config.toml
num_hidden_layers = 12
hidden_size = 512
num_attention_heads = 8
num_key_value_heads = 1
head_dim = 64
intermediate_size = 768
vocab_size = 32000
hidden_act = "swiglu"
norm = "layernorm"
norm_place = "pre"
norm_eps = 1e-06
positions = "rope"
rope_theta = 18000.0
rope_fraction = 1.0
qk_norm = false
attn_scale = 0.125
bias = "none"
tie_word_embeddings = true
parallel_block = false
init = "normal"
init_std_qkv = 0.0188
init_std_o = 0.00383
init_std_up = 0.0188
init_std_down = 0.00313
optimizer = "adam_variant"
learning_rate = 0.00098
beta1 = 0.95
beta2 = 0.98
weight_decay = 0.34
lr_head = 0.00873
max_grad_norm = 1.0
warmup_steps = 356
schedule = "wsd"
decay_fraction = 0.581
decay_shape = "linear"
final_lr_fraction = 0.0
batch_tokens = 131072
max_seq_len = 512
doc_mask = true
train_tokens = 1020000000
max_steps = 7782
dataset = "wikipedia_en"
MLP neurons of a small language model. Each row is named by its layer, matrix (gate and up: input weights; down: output weights) and neuron, and shows model dimensions 272-399. Each number is 128 + 24 x the weight over its row's rms, rounded and kept within 0 to 255. Numbers have three digits each. A neuron's up and down rows have the sign that makes its largest values positive.
Before each neuron's rows, "fires on" lists the tokens most often at its 100 highest values on Wikipedia text that the model never trained on; "fires before" lists the tokens most often just after its 100 highest values on Wikipedia text that the model never trained on. A number after a token or word is its count.

fires on: " ==" 73, " ===" 19, " ====" 4
fires before: "\n" 96
L7.gate259:168127110102159123119111150113103111137142119140091168126118112130131174114148137074133079097124135160142126120129123077166128141147070124072128119097165109177117165163109137117162103118151118113139099136138088106093131124128157149114141147131160114124117111153139132110088168122165120138112126100109112135120060117162114139093139143116109166138104136139127079124091138121098130113176
L7.up259:172150127112161125149097135113124139150128137154121128116133142105146159128127129097141073103126110114154116157107149108174138114148089098101089111105154123134119118140121132129116147116140134109133118131132125094109099128099139097147160131168143164128121124150138085161110150099140102101077112105124113154094137119177097116099134111118162132161130126157149103143096123119108115133164
L7.down259:102090123147149168132106118125142116132111133116118098147159160138142125088129148153126110150126119124101131134141151124094160155124101139166190137072090155159125114212120095110081115129117165170110136144117101198146065120131139139118089091149137105151119118204159119147140091123140161129148137138116131132144160115148066120138109183139123094123130077138136130092129118100131136143121

fires on: "\n" 83, " (" 6
fires before: "\n" 82
L5.gate40:125131102152156156176158175145114121130151154150141129115141071163144137149125121101142069090150141119101096171113129106164111133134122131128119146150128090110148092128141135127141111129142123161115130134101113122157156132135109105150129136172143117102155073133139145111071128167122127126120128101113119108143128153133115095103160155148113093119112108139132095153084105170098137115130
L5.up40:103141144136088121139107117140131158149127131130158116131155119137130121144139107141100126111145171148137151119132102108135148143177171149178173119163138113134090128132125155110098151112137100168131115128121088129104132116146158115137149113106145133123160134077168170134129094135138120088109106114092097093127163124137103104120137086124135177192139120115125088178106104127126116096134
L5.down40:109171144140103088127158118133125109060171127085107178111117088127181160171124070109176143113119164113139108140142115140118093126104152143135091116088148128136178119080125128103124105145111129113142173131159083072157131116085115125111135121158106141095127108150116098098146164173088169140142138130151139126105134146136152104121138143102131139111106142132130121121150123145176144126108

fires on: "\n" 100
fires before: "\n" 92, "|" 4
L8.gate60:097136137178135156127145123128148143106100146174171192142128150112149090117116096109099140121148133121150125133139130040178143150153154106130074139128159118119124143125083116110115157152159161088113136145130106112167108125137142128106115139152109139108140140110177098112101139094179141109108112086170149134139123127135076129139111144126097148108133162154173089159091135147106139128129
L8.up60:141165163101097124099149125136123133128130109122116120142180184154134147158143103092127072140123118127102129110123135144080181110102138147096114126098143157143151143117166117106132127110131106094163091108128122064161135112120087107099124105175158150105147095116144144141147132149113143134137153155109176159126106086149129089147099083108140126125122094110164143082111125132129119113144
L8.down60:108122145142152152124092119107153130127124130123149147130104124121124079141111156127140151155127129125124094145156144111125131149170144100152146166104146117115117099213093152130158188154129152098107136151146166137188103137087146124140124161136081122091120114129143071133086176099151115166121126103114106133142161133120144150108118176120121096129146117155123140118173120133120090142119

fires on: "\n" 61, " High" 4
fires before: "\n" 36, "-" 23
L7.gate156:136128143097113118117125101113099144152127111136093139083108136128128111143130092109166100111149125102128127152125154108112129127112152079139129104114156146084096119163123126100188127115115119155119143123114094093138106156113114116162105178146166135121149099131123101120131148107110092104123163106137118114158149104138098104081155162077120138112132132131115095090124175135160121139161
L7.up156:120145173109145108136168105102128089116118138092130143141183108135128125172148111112146133136143164106143106115139157125161149125135123115127103130158111071130125143094128119137086155118147162152127139070154131106163093111104145106177183162130145125129062119111155133127136126116075135130171109125159116123101109174148120161090142161094156150130107147166160122140095173141129132115168
L7.down156:170101130125099152112136135131124129117155111117163131132132124133150132095126170167144167131110107144122174095139124110132078122124138122110223137145117117155126116167122119102146124145134089125134090105115125202091119142160102125120151091143097120118107112160105116114101168106149158196114135147086174109169141134112133120148108130117143095121146086140117113118131134147104128101097

fires on: "\n" 68, " =" 13, " ===" 4, "===" 4, "==" 4
fires before: "\n" 55, "-" 29, "|" 7
L5.gate407:085140123125107130130122130139107094171113114108164094143113108143123118118140111154158152123170143125103126175111071142151127089117126082112124077174152099108129114157128086184120132109112123120165092150076142135106117118158116150161163138135110139089107178082117132101121139135148096129092061067108131097116160117156180127114138089098130109103123158148116146139090135141133140163150
L5.up407:155135140157138156151131120130135126152114156146084146156133121085145122123136136146150121161181129106090167165145117111139154123152138131094107133126113142123111155134140147130131094129140135125120131112093097137127068134181126117107159094153158128106140143125117091096128098123135120160098131100122121106134126083189135132111167102165104142130157132118131092180124083143110142132111
L5.down407:143166134104149083115141107141137146113123117118139127103117133138163107151104123071051127103113092140154091110122164115146141098121123119152124138118158144158122161103137108100115139119130162086118110131151151092107163127128131131121138179145130117154092130126114121154114138119137102116136169130112134164108123150116125125114100099099106140146118165131133143151161121128074117090123

fires on: "==" 41, "===" 24, " /" 6, "98" 4
fires before: "\n" 65, " |" 10, ")" 5, ")," 4
L8.gate607:156144168103147106138122140140129113127142128170148125118134105137152117141121192150177124127150136117136124163169132121116115144154134125114145120143145157136119119169103133097120100108123144187120049107075159128119090143133157100132139139128123090111084118108100083141127154140125113074131151135172089099118141091193085146105168116133158086120183117142129138127133129132135154128120
L8.up607:120148122108123108118108121101099096121158114074145134047107107138147161106155125164133172096118099165125127129090116178140111128155090126150139085115103171130112126161090079115146112115140114136083140145128099113134148130132143150112122138141123098094128140119095103158125136150110093133169103136118137113114169165103135174130064110104150149106137132120110159110108140119143115105165
L8.down607:120167106101152179127112107130136166157101161133097145181129187094166128136146164134107077146119122140125136142160136137110137141152161115111133171143193103114139122110152115148103157161103085087107096147114140120104141133125138134131094079123093115142132146140122134126167134119126140108129168139114135118111080095173148149126137165154137138154104112110146157173109163127109138144111

fires on: " ==" 58, "\n" 23, " ===" 16
fires before: "\n" 98
L8.gate300:109170148110112127076129134130134126096115116142131104101156143114134107138160074091166116095139130111150113119151119119134117149115124150134152137132120136117144113132119128127136145108124138105169155157116104094081147159082090158115131130173094141089151134146135088205130143184132117137152105082135123122140084149141093086127115138087088126119127119119079132098163143126109146109110
L8.up300:164143149119065156153112086123118140137083099081132119149153142135123162137136122082166129115115131165098135126120177103108155094171117099143136097131137072112132130134140137109145175108119097136118097156128105134111143091129121139110173080134122121111116131116127101148085144144151128132122115103115131157134126146130106136136124103103156124114133116140145093110115079124094171102130
L8.down300:110106118167181139106107155112142114107140117124088129108153124153119115158146181102112138113115078098153130152123127132127121130112136156122153160158130106137127126101113149116122118104068143127157127144147148129136124123149122134085107138123103123117140107125091118133180136152133124131108123129136121112117112080078118126130118161139101169137137132159134174118149117106120142110086

fires on: "===" 41, "==" 39, "." 11
fires before: "\n" 87
L7.gate36:100118125130101135134110133097109109118124164112128113151136120117153133145161144116182093143140138178124143141119112111142142130104098109124141140132111165167152138118091082108116157108129100138143165127119154108148130165112102138106122087148135099110118148136120068113131133136148116149137127100139114113137099143121094115085150151117113127102163134140156107133143094105095158098122
L7.up36:134145132161119083141143139119120112118139109169166119101108150140130171143126139124129135127148112116117128135118149137160097146132101139089120117121128134130153100141110130158119154133098111110119130161123083126129141093126106148152130145226116162089119151168127141092129111161115105162133118107119088123127122108161126101071144131111133059108162132156152170144147148107181112146166
L7.down36:141127117096127176116117104143100150117138143121143113119124127101157125124135168157115114151148137195110140149126112121120156125154128140134138136112124150089131111072145107123103158184121053144160212132132142130180120148144125141122144133125101132130141127120108110136139143160124140125083083144123134099150121113093124114143123142115171111130155133141134119110105137146119149122139

fires on: "'" 48, " such" 36, " where" 7
fires before: "s" 48, " as" 26, " he" 5, " a" 4
L7.gate45:102139127137146150114138147147109119134110140112077075168130168158145109114132147150146166169142098164099161151158137107112138132162140129102143109107157119117113152158109068130157142090128080141140138118099105091143113142151118135128149151135160154143122161124096082149132092108131132148148143108096175116123125092115090121104123107120064108083101122125130055148157134132109143102100
L7.up45:153119127132171172143143123138139104128105179126120084135133133154105124154101117125080104150129138137172141121112107167124137109120120137111133083150107127136120124133075097103087139074122100133139147131059165154126151149123125144144141153090129102120133113176093169162102128104122115109121113096146108136140131146125120125141115117102135166097099103111093135120143148142164131109101
L7.down45:137103174148093130127063124094133099105094088154130111125095125159138078123098142098190132131096137143110132092115145147128142158128132140140128144114142084125130130137126138139118104134136145129148075144133084127077104164109136165129113132141121121152155144065148123091145165171112141146150142174120139078158125105128139139129137191109149120165113107145108125135119142134145172138141

fires on: "===" 36, "\n" 36, "or" 5, "==" 5
fires before: "\n" 57, "|" 16
L7.gate248:100114176151094127139072131175152150163128131114116127103118094119113168132117143128115105125161132141104122123158096096123114095121156119115108112144149162165128125134072054113113113127134132123211091137165186125134162111168103131120134142109128119134119142138091118096112126118138173104143132107097131109147143144149110112143135104117139128145131098077106122142124113122110148107114
L7.up248:129080140168143098126135137128134133128095121101150098097109108113171169156110130119150095147089137155079123107158134095125103119133129149163083111143112178164129113119147147147112144158133146109155121139137132120123149151100113122137124159095134174067122149146117133141112110081150176117167182128124172135134135143147099119097132121127129134073165145069159161155152128115137140096139
L7.down248:128152099106096124127105107130121104196150101166132107136093169175091111138126067132098152133135167142102119097134137126156148106125090127125134158178121094102124113091113139123142113106145143128128143086152154120122130138118118132102143093119129124120102108096134089115110136141123113149117113130159120145105122147122129110164098139134111145114112107138142125165101070173041148162111

fires on: "\n" 100
fires before: "\n" 78, "-" 17
L5.gate76:115171141119158092169129088115096137134152127162112132139136081151118129126119073112161121123135172128127142094089119106152094109132121129152091108094189102162124131133137155108115116124152081113158125062103124074117127124148129136138164114128191152139106105114138102143088109131126105144165133169110212093120127111161118130130104106117115138105122156109108097114087159129149152077113
L5.up76:096154149149157103116142096094102133131110121154120112125152111147136124155162092107141111125102145156144148084101116132156102109130101158154091105093150095144164077112148146112092149147126112099174123110101145106132157136153158121140146125141171168111101100112157110154105112116157122142151110125163172120091115130172140105144119113100115152105104144138118134122101168129145125086114
L5.down76:120155119133127125122129131124112146138136133149111131135134123125134130188133037100126137123119153137157129123114105116198133138132140120142000125137151102123115128032121151098132154147110146121142151129155140003118133116132123112113120112129129131121105137085133134131119111138135135119134134089104153155131124124128136118134132099145147129124128197163129134114101111115116136132100

fires on: "\n" 98
fires before: "\n" 81, "-" 13
L5.gate518:144138117137117099128118113135075146131141145167120136103125091138097140126119077088103143105118187122135111139097107108171088117146132105141093130096175118156120132134121135109141124141151097109162146110078118075116081145162114129131178119117176140104135105100139154133094068095152129143162116119127186135147133101136115115105131091132138130112128155116128092087094131079112183108161
L5.up518:141155134146139097129150097112085148155118121170094111104138096143091109143130092106092124127104168141145136136093104124171119117135114117145092108102173103146154135104128155095122147149137110093138146103085133090115136125165130116108172101146166135102117098097153133149089090085169116140153117109134171157145140100133138115113117090109146154109100160121140100093095151099098158090162
L5.down518:135170120122132135134132125128113121135140139162127127130125096123123129173125030102130131130120155133155119135130115124180122126139130132151000115118173109143114120016127146113123111135125129127125148130134123016129121127140133121126125118133137142122112133093130128158123134129128135127137139119125135166133119127130141115126129104129161143121130203138105120113089122111124132128124

fires on: "." 92, "\n" 4
fires before: "\n" 31, " The" 14, " He" 8
L5.gate271:132159107130127145146161142161089101180127172121125136144146142119119117119099120133111103153146138130155156140119109158092062117179116099134130138124137154117106141130139103129138114130147074146123168136091132113125136108121050097100127138126167139112139119153101105141089116088135156132135143145135119088152114161132092131116149118142092103118152122150135115144085135088098124113132
L5.up271:105130156135125131102108087163108093102138080143118122162120092163142162127151121127135113139129148120070091082137138137163163128121119170107125117078132119137166128125092140120127113151149120111091147177128080113112096121156143121139181180188155125105144128126121156120125152099143128147097106154111117130125170124180098150059129126085152136086147143120140084148152100144108134129171
L5.down271:097137106067071151132129109103152138132124113119122101076122136054145131131147056083145126177100126122100135124098141104135130110091098146168052096113141123123106155065165117122148140146116134093144161111152120130103145101070127108066150138133137153140118152097161102156116139144111133101136143120150151099145135107116094100156130112126133135173089106113143138126126150122141168087115

fires on: "==" 97
fires before: "\n" 100
L9.gate378:113088138125120143165094166117139146139112107168108145111110118089133163110131154113126145118179167111132132089124128131122152165134108100132140123131121129150136156153094104092160172051127122149181108134148141131129132099156156175092132137091107118127159102129114098153113134113148179118130144116118159116151108118118128093122086120106111119091145173131110126139146143119122145111127
L9.up378:115145166149113101071105118157148132125150119092123117137104111134127112093142159096148121090146124114133130122097127109106147118135169143130116093091063144130123135129097100123102127191124140088147130102120134115125106094113094103122120142147161098125100134140156115122149144155167074055129108130145134104138167127185091114125127165112176117135113125123148084131125103141134124109134
L9.down378:137155112152101118107185141114128131148115138146130147136173129124124134157128151094103166124092126102134126095125163138120094127121129144156065158138127118099161135122107160135182115119113195116072112115166116162121146119114143093135156119114147141148152129149107150111120157133098140189123098118143136131126122121134110131113166154129113149124107144129097121159146124111116138187166

fires on: "\n" 100
fires before: "\n" 64, "-" 29
L5.gate303:134157076115106114163127103129099136160128123150127144122134096132124126130088093097105132094128166100135127138103128095150088122123155147148110115075149116161131122130130106114146090140163103089138138094103095092112103139143124133132173112114163161123148066105139123148106104108134127175148135165110178121136143132106138128106129101107115159119082159125126095109095165064155157128145
L5.up303:106160103119148093141130104108099118151112087154119112117153103147124106152158100117114100109107150130150116128096124157157109101066089160153109107112141119158161091104168130103118132156144109093149139100107141096130126125148156129131161100145164156108119096106158125156105097098151126158149099148135143135100160165101140116122131117096138176123107161138152117107099162100130135122156
L5.down303:133181132141133135116133126112103137135133130154122127130140122131133149191129038113126129129110141113147131108122125127188125140130114135119000123110179108137123104034134156122130148142119150122150136147148132021122128148151122090124124114118152130112106138095136128128121106132114120117131133103118135168137113121146123116122125110124119135123125183131110136118080111131119147106120

fires on: "\n" 54, "'" 26, "(" 8
fires before: "\n" 54, "s" 35
L8.gate676:142187136144146168111081129157145169141109162156090108143117139128138126137101138094186119094140168132128137150124129115136160150137127133159131121138141114151166122112137122122108124176140102079143131150108104096124121115147096125123129108135119131098176109163094092113130142099153152101122137150149114119086163062125076129107094130128136108120132107135128099145125098115160151064143
L8.up676:109159126103148143119125162181148108150106138139148151149135171151123102125146104118137077126091087149100122115112141136140132122124171165126136108122131109161114119134094125097127087112139147147134164142111151117067120152122115105116075136101155193161141123104149175153099134116137121110125088145118123129145135159100118098164131119141105115150133128133099109151147079163128116102139
L8.down676:144125152122123091110091085105127154116101174146103128138101134099128136130134165133104138125132106105158112123133152099070115152117108135197167176074150149134102143166118141102131137095100115155080144079182093132134148122096100111102140117139084117072112128146067141128094174145117138142166100135106133123121126134140133178156134173113140139105109142125143108116128140124125119131120

fires on: " |" 94
fires before: "\n" 87
L9.gate532:104134167108102123123137097151153164167128147152122130131115142115126121081118096170109110133195128203094131163155163128086095110120148156159196129110131117128129095099077100132120117130118178129093125101122110139121129101126136103147120095180132145103124118114136139152109129091093143118149124168110138135110119131182128161138129128161128133137161139110139115136122108129146152122148
L9.up532:139134110159087149168110114137113087109107151140109147144121124165133198132140107160101110137123113136140126126153146180106114092155143138154092124117120140178151140111134128125114193147079154130139120130129136102170133167144150119108154139168128148099098147161069097152112106183162126118136089120119132113094130088124131137115152124122133119081151158080140152122107130134176119128142
L9.down532:121137162149133129122088140132082115152118153114168109183186131120141125143149063154122134133148133114105127136126114097157128126138102100135194149125141150127158138074136146121146141132152165116109068130151151145086127095135115154085130121106125152118088132096145148090096140107114115097147106119114131125123111105131122074113135126142111150116133145155202134171135147103126129105088

fires on: "." 77
fires before: "\n" 38, " She" 13, " It" 8, " The" 6, " In" 6
L8.gate278:113130073156143170166114118086128158151136147135195131144118091126123149135125148188097140141085135116141127119174133110130147133111146108117147144123150116155131143129174149129111108166047131123122128108103144112139131148099142143139092149114115145112119156131158143155115150140108134147155153086146087116099132126123106110131117153162104121102140118120061171132151165158143104158090
L8.up278:142158151174141129129116156152144100133084149116112105135106080119168137118135168149142181180143108147123104126145100149118143148133123167151112132153147088138126116104141068135135145132132116131106100109133130128151133090122108162164150141119130118136114090161107108150085169141161102070117133135135131150143115131158097127150107081081164124145145137114159109161123149173102145118161
L8.down278:109110114082130127165131086114097150083136088154136153114172133121133141121113076141139088117099148098182121101102120113145140107120142133123120123145098161148117146138128166134102098137123146105163152127095135131156142192141156093140120124174145167128106082140220151150164077098113170143148107123127120122069181110097091120128101156183109135130125106158120110132155147109132131160136

fires on: "\n" 57, "." 13, " ==" 11, "==" 8
fires before: "\n" 67, "-" 11
L5.gate677:132179107135144135169122135133124105127154141137184117132151122151146209106118065104189129111163193107088107161163130164148104126123145088146129134126157111098140103134142133099096116116106113152136108119100130095144157145101134121162143126127134138141137140117106145122091113133149119162109119136108107088136128144129128092083142119134135096113142117112112124107080131144139133117146
L5.up677:128160087106115107128118095141116135146119093146158126133116129145120150146116110126108148119134141099114204100139136165141111115152114111106131125133152143128111109128142141134106073120156142121174097180076124110153112136183100145147135164118163125070122147118174108090139069107105132116165131129118124122125192100188101126111116119107158110125177114132111118124140150084144105102126
L5.down677:095135140098132083151145116130098108106100132143111158103127115091159148123117068118121104134124169144115127108119104122176103129113098136135059148083155093143154128058131125137125154108133094128124169118131168128144144128094147115131134136120154155124123139122132130200126156130127132147142133129131156139125120149101121096139135093146107168159089117118132103122078131119115147117106

fires on: "\n" 88, " —" 10
fires before: "|" 55, "N" 9, "\n" 6
L7.gate686:134118138121088122122111162131189131154130143144105147141138147124158143108151117104164117089153138139122146104089167082148139126142108147118121106069125179162130119133109146056125134162157138166090159157156096112133085116111146147136061131134100086115114136153133130146129170082105111139139100145129141139114116138147102134107075137144148127204136100102152123108133111094122182067164
L7.up686:115142155137077122127139067155152116140158116109130159129135121086113153124151119143109127089184108124138124128128088163127094129138112158108120114139132131152103139142123103147136139100101108154122106137163108160163109090134104169120118135157118137057170126124141124102180118142152151150151149153104090085096161123173114144110185150109115123154114124108080084143148160100153118113133
L7.down686:121102124131132081120135124112121072139115119170142159115138124119123166146156093118168129146142128132165100094133160115169105143149178142085104136105118191132137105038126172080119098159140134092088167134136162096100185140161114154091085086161125124141108107112119144129115125129137137109112147139130130150144110107118103120110124108103127112132135146137126126141104129132110137080134

fires on: "\n" 69, " |" 30
fires before: "-" 31, " " 29, "\n" 18, "|" 18
L9.gate517:142150131160120147166114085164115114144116154122124140106158126148116171132125108105112132080149107137103134128137116137090168132120123101152174123139141138202165170140116095139145132146111128143135094143125147105160112119171127097116147097151125124122139114128107149143097142136138113109144136138089143079100099119134083097113131121144121122129115139128134139141133094076134149175141
L9.up517:118135126105141122101150126154107133124123132095144120097133123114109138146127114124110110162091097110161136085150109138150143133142140162149083111119156134098134121113122117096122110139126130130150127153076127105111145140147140145173113169149134137111161154123159118158137124085148136060149161112113161116127128125143145106093120166167093122110165150141125127131136142089090123144155
L9.down517:106131132144140122110125137131109116140071130145171122138152112200133131131130158130127101112123116090131122176158127119137170094106096155122147121160119078208128122150133113125101149120124129104149151149116176152172120163171112149155124088155084094100131150094117144134138100111130091143158136142154130120117144137111119121145125137150115111105173114142083134157155094116153153155118

fires on: " ==" 28, "==" 16, "===" 14, " ===" 13, " so" 5, " times" 4
fires before: "\n" 71, "," 5
L8.gate753:118162115130120127113131130140097153109112125125150137154110136120128139103102115126142118145154190136128114120131145104123151144122093137117170120122139120096140142143140112119123111084158134129139128124160131127155112126129144151146146109160145067084135128135098148129159122117136131114091113099141153116131110147135073123076129140146124139108142133165088071086099151163134160103105
L8.up753:138114139152147112100165111125061097150181121119141111145095149174137087128107151129133115164149136157133111114108130155113150148160151137122145114121115113063152161129142110128133130084156108112131126130121163140165164118123083133125154125149116107125125123140118130190115150119184120096092147092105127129147133122136087157094127134120143097149120146153119147106109124141136173096102
L8.down753:178126177119169116159100150101105129094112110127111161101150133117133128119130147124145118121113136116161111116155150130132120121141133119129117129131118137123122082143100124102121111134110105127094145084134152190152108129171103126131096111118133132126114131123139127143100104121112111159131110150186181109138117124118133122142143090117129100081173115099129170191138130084072141146151

fires on: " |" 57, "==" 16, "===" 6
fires before: "\n" 84
L7.gate9:120175130101091125163150143118096146119116128126113091132136172088153129134156130073121093139134133098125147170103172130129126146146100091133165157089129135110138101100117131123137136110126181102095161144138104174109181112100158106088112130122135149146138105110143116082165049103154073132151099134182117130160096114145114093105113099094071121120131143156167126108152097108107135149119
L7.up9:109151131089113150148119106075108088143153113146139166120139093136120159116132157115147143113146090122107149110143159139064119136149076108147085100114141143130152118125156113183115126164088113161137088179087126132137117127126159153143153153127105118136132124151101110128131116117104086110131150117140134082106102150130102136165103130133117119124160099060121105144125096141133107148163
L7.down9:101098092162117112120129145134119163078107140089098097121101148120146121130171066149107117145114147162114089170118149110156131138139174143172170170138137131098116140070131121110131131116146129105105159107139126130107122110142109143115106118133118125113100132115165138130155110149141184151116110159116130151122154100113119119122153111160158132158133154166189096101156142118144143155111

fires on: "\n" 47, "-" 32, "," 15
fires before: "\n" 40, "up" 7, " \"" 6
L8.gate247:126157123155130157148106193158149159119109133126144161134138099131104143134126085127076120106092126140156126130126120131079153109123167072121160128114127130133089149142100123085189113119166133161134157118130144132112131145108129129139111115130174144131163138153113147155071080072141104117127097115107133108138142118101106121078133151158133093134123104128100064074102149132121197152125
L8.up247:128145114158156142106146159118150112142092136099125185145113088091142096172110122146129137128123135125126135126116096107134125126127201145137147124133115119125155140094143128138108156121134143133113139144121119111143121102135075128116160115166111113094101052144161146135117129103125095166100078106146135133139112126162110103132110118137091088136137165149151090112146124143131147142103
L8.down247:136165140180185150147089117115104164104111123167148126113155093112119130118138123099103143120119160125140147118122129133149165110116164079161131168161159132114103094181102109091157144127132088117115107107092141123113137145120108126133116110146114106122118149119150089112136108116147107149154140138142140066085172153096103095121148159117150123123152134127147086123116086142090142130132

fires on: "'" 96, "===" 4
fires before: "s" 95, "\n" 4
L6.gate690:125155125108103077114141161155119120129115127128129099166117142096158128154114129103108144103130130120124132110118101154106100153171141105089155118114125113163145151119158143124150159115112123133097126141121091101132161124140108125116118131129190137169123113122110101106162106113115143103127130122145115122108148095136092088111122115158085166125158137154096107191141129107087134096087
L6.up690:126111145111133127142118081112139153134134110147141103138151097175109143109156151085141107125147152122096137132177135113157155127084088107129122153132146161148102123140096097143083116108127132104160127130120142122114129133142145145141134128106100184114169191135132128116110148125134105160138132148104133128124136098143169134112104153116101135127156132113160098151127098083138129196153
L6.down690:161177110154129100114132148132115154104105136072139120147115167139136122141114102125107130114149146104170140146116122134097107144140146117148136114100115108162152146130143146150134155148133100184102133134116113162136142138157074118135144137129178116133113094146109123138165100154104124108128093088136145125134160140113079127137162164162110165162127147139092129148140179153098136098115

fires on: "." 28, "\"." 13, ")." 10, " 2018." 6
fires before: "\n" 33, " The" 18, " In" 7, " It" 5
L8.gate480:104157100152123116145131144171145123147137171137138160164111112119140131125125079114118101130156139139150062105120104084136124149157154108167138120116125146151118128149137117105115133152149153103147131195093134120122065138118121140119134144134154141156136115135148148115120137129133116150123078121128128101123121148154108091096097141136163106130146127138110102156105127085128150094113
L8.up480:094119123161100118138134134146136113077151132111162153120104103108153163116123093107156078145111117154071117121155151146139175155135104121168118115161112110191159121119139095095096132160133102163100168160120123158158140159168124107126103169136156127115097147133135111114104132119146144141125134136130134128118126117131099104103093106088156114119150112170160137131111120123095145116099
L8.down480:089138120126128103099131114121134107133133165133133128121144103109151122152140112097131101136136134119111125106100161120112083104109121141137078114116092138129128112064113116115144128099114135114155174136137124127176134142129146141148093210132162127119135161137152128150080140128152103116115112141172134140097127143134113098135136096130139166123142121099137095128124128123067133122136

fires on: "\n" 54, "-" 6, "'" 4, ";" 4
fires before: "|" 49, " |" 6, "\n" 5, "X" 4
L5.gate735:123122119136148123119120104163169171115116113158132135164108160146138151143146192105112127152126143138129156132141170145122213130095104141152133126097108099146124144123124117115075165140137171132137123117167149138125121134152166083118115146098142107126094137108133110123145129079132145151116163127117131107126174127111153129090076095121163161164102140121131166165145124130112094123128
L5.up735:067115118109141121113133108132125138128149128162142091124118123139107172108126124125133137088139150114134155148134130144146182106117103124130114115127134124175125115149131127154101157126117157099214139154141106076115100128153096119155153119158142143089136148113142132136122079121161143112145103169102151121124156099152122095129130118145162142111155176119150129125110131114153112129137
L5.down735:162181107162116146140143154142134108120098111102078156131144148104164116121147158096155120129140068135115090115108189104097106136109132172134160142085107182117117160114123117089138107123157090154076135119124040156139133125175145112121104143112135104109110121134103120117137136112103159155135174098166101108124124118127138127115096155116114121162114112131132130114102123137108103135173

fires on: "\n" 96
fires before: "\n" 81, "-" 5, "|" 4
L7.gate106:116091111124113122101108130147089086150109115139139125124147130159109141153133104110122099100170149112173104125139084098145099123146110106118121126143115127147128095145116091112119107133136101147148130162156168092129116130113152133161184139145121131085128117144143160153095097103110150153085082103121171098094173106153134098161137166112161142137150145099099122150105116107175159119168
L7.up106:121152165117162105161146105119112109116106125149089160135124132140152163129104117096102087114133144154130147170161129126135122138179103110130115141090133132119132130137113097107171103109133101147089166181132122105125122129170131081101164117117138135107107111138119086157106086104145113143093134104127169116125103099147135102130099129142141161130123140123128093132094121153150198081124
L7.down106:099116155163110102098132134137171140132106158088120140140106134143130142118141146125139122134120115160089135136145111126100137135125097127145173119150096155107145122208117095158136126158102115137115122152117136159130118133089098149127139127121131094124076118157082121137102133106119142105141142098111114070101100074188088153109124167188124109149126100138155131154190141140119109124123

fires on: "\n" 90, " |" 7
fires before: "-" 56, "\n" 21, "=" 7
L6.gate437:138118178119170112136073106097147130127154134142142126185131092132149095137124130178111154126156168099098150135095168144132136132133128106077137140124130146127149121122098127126150142124126092112152183103127163114131126106118128163143155103140106088146151199116112134119158089090122169147112120126100134115122192112164110138138142126100137091168122093137163068081140095112142134115113
L6.up437:116138136136143139110098099085149100149135139146141088140117100129147118159142084168150129151113112138084076130137163133169135100100143120123115140159115106124125102121137110172124106160125145089133129088092147095121125142161123165138084138105119147119153145131107101103147138071141168147136092115147106131083156144139093120098131151087111107090122116187115104068134128141137089106159
L6.down437:125100127104102096154159147141136147101146116126127093137143116140111117156126152144189121144155159139154122152080100131081145128122118163172119101120114119111155116111110141142136103118144126152098204123155085124113137142112149068110136158115117110143110094123101161163126139146095115098154164141158089125161126127111134092149110070130150173129091132114154091158130137139130117108141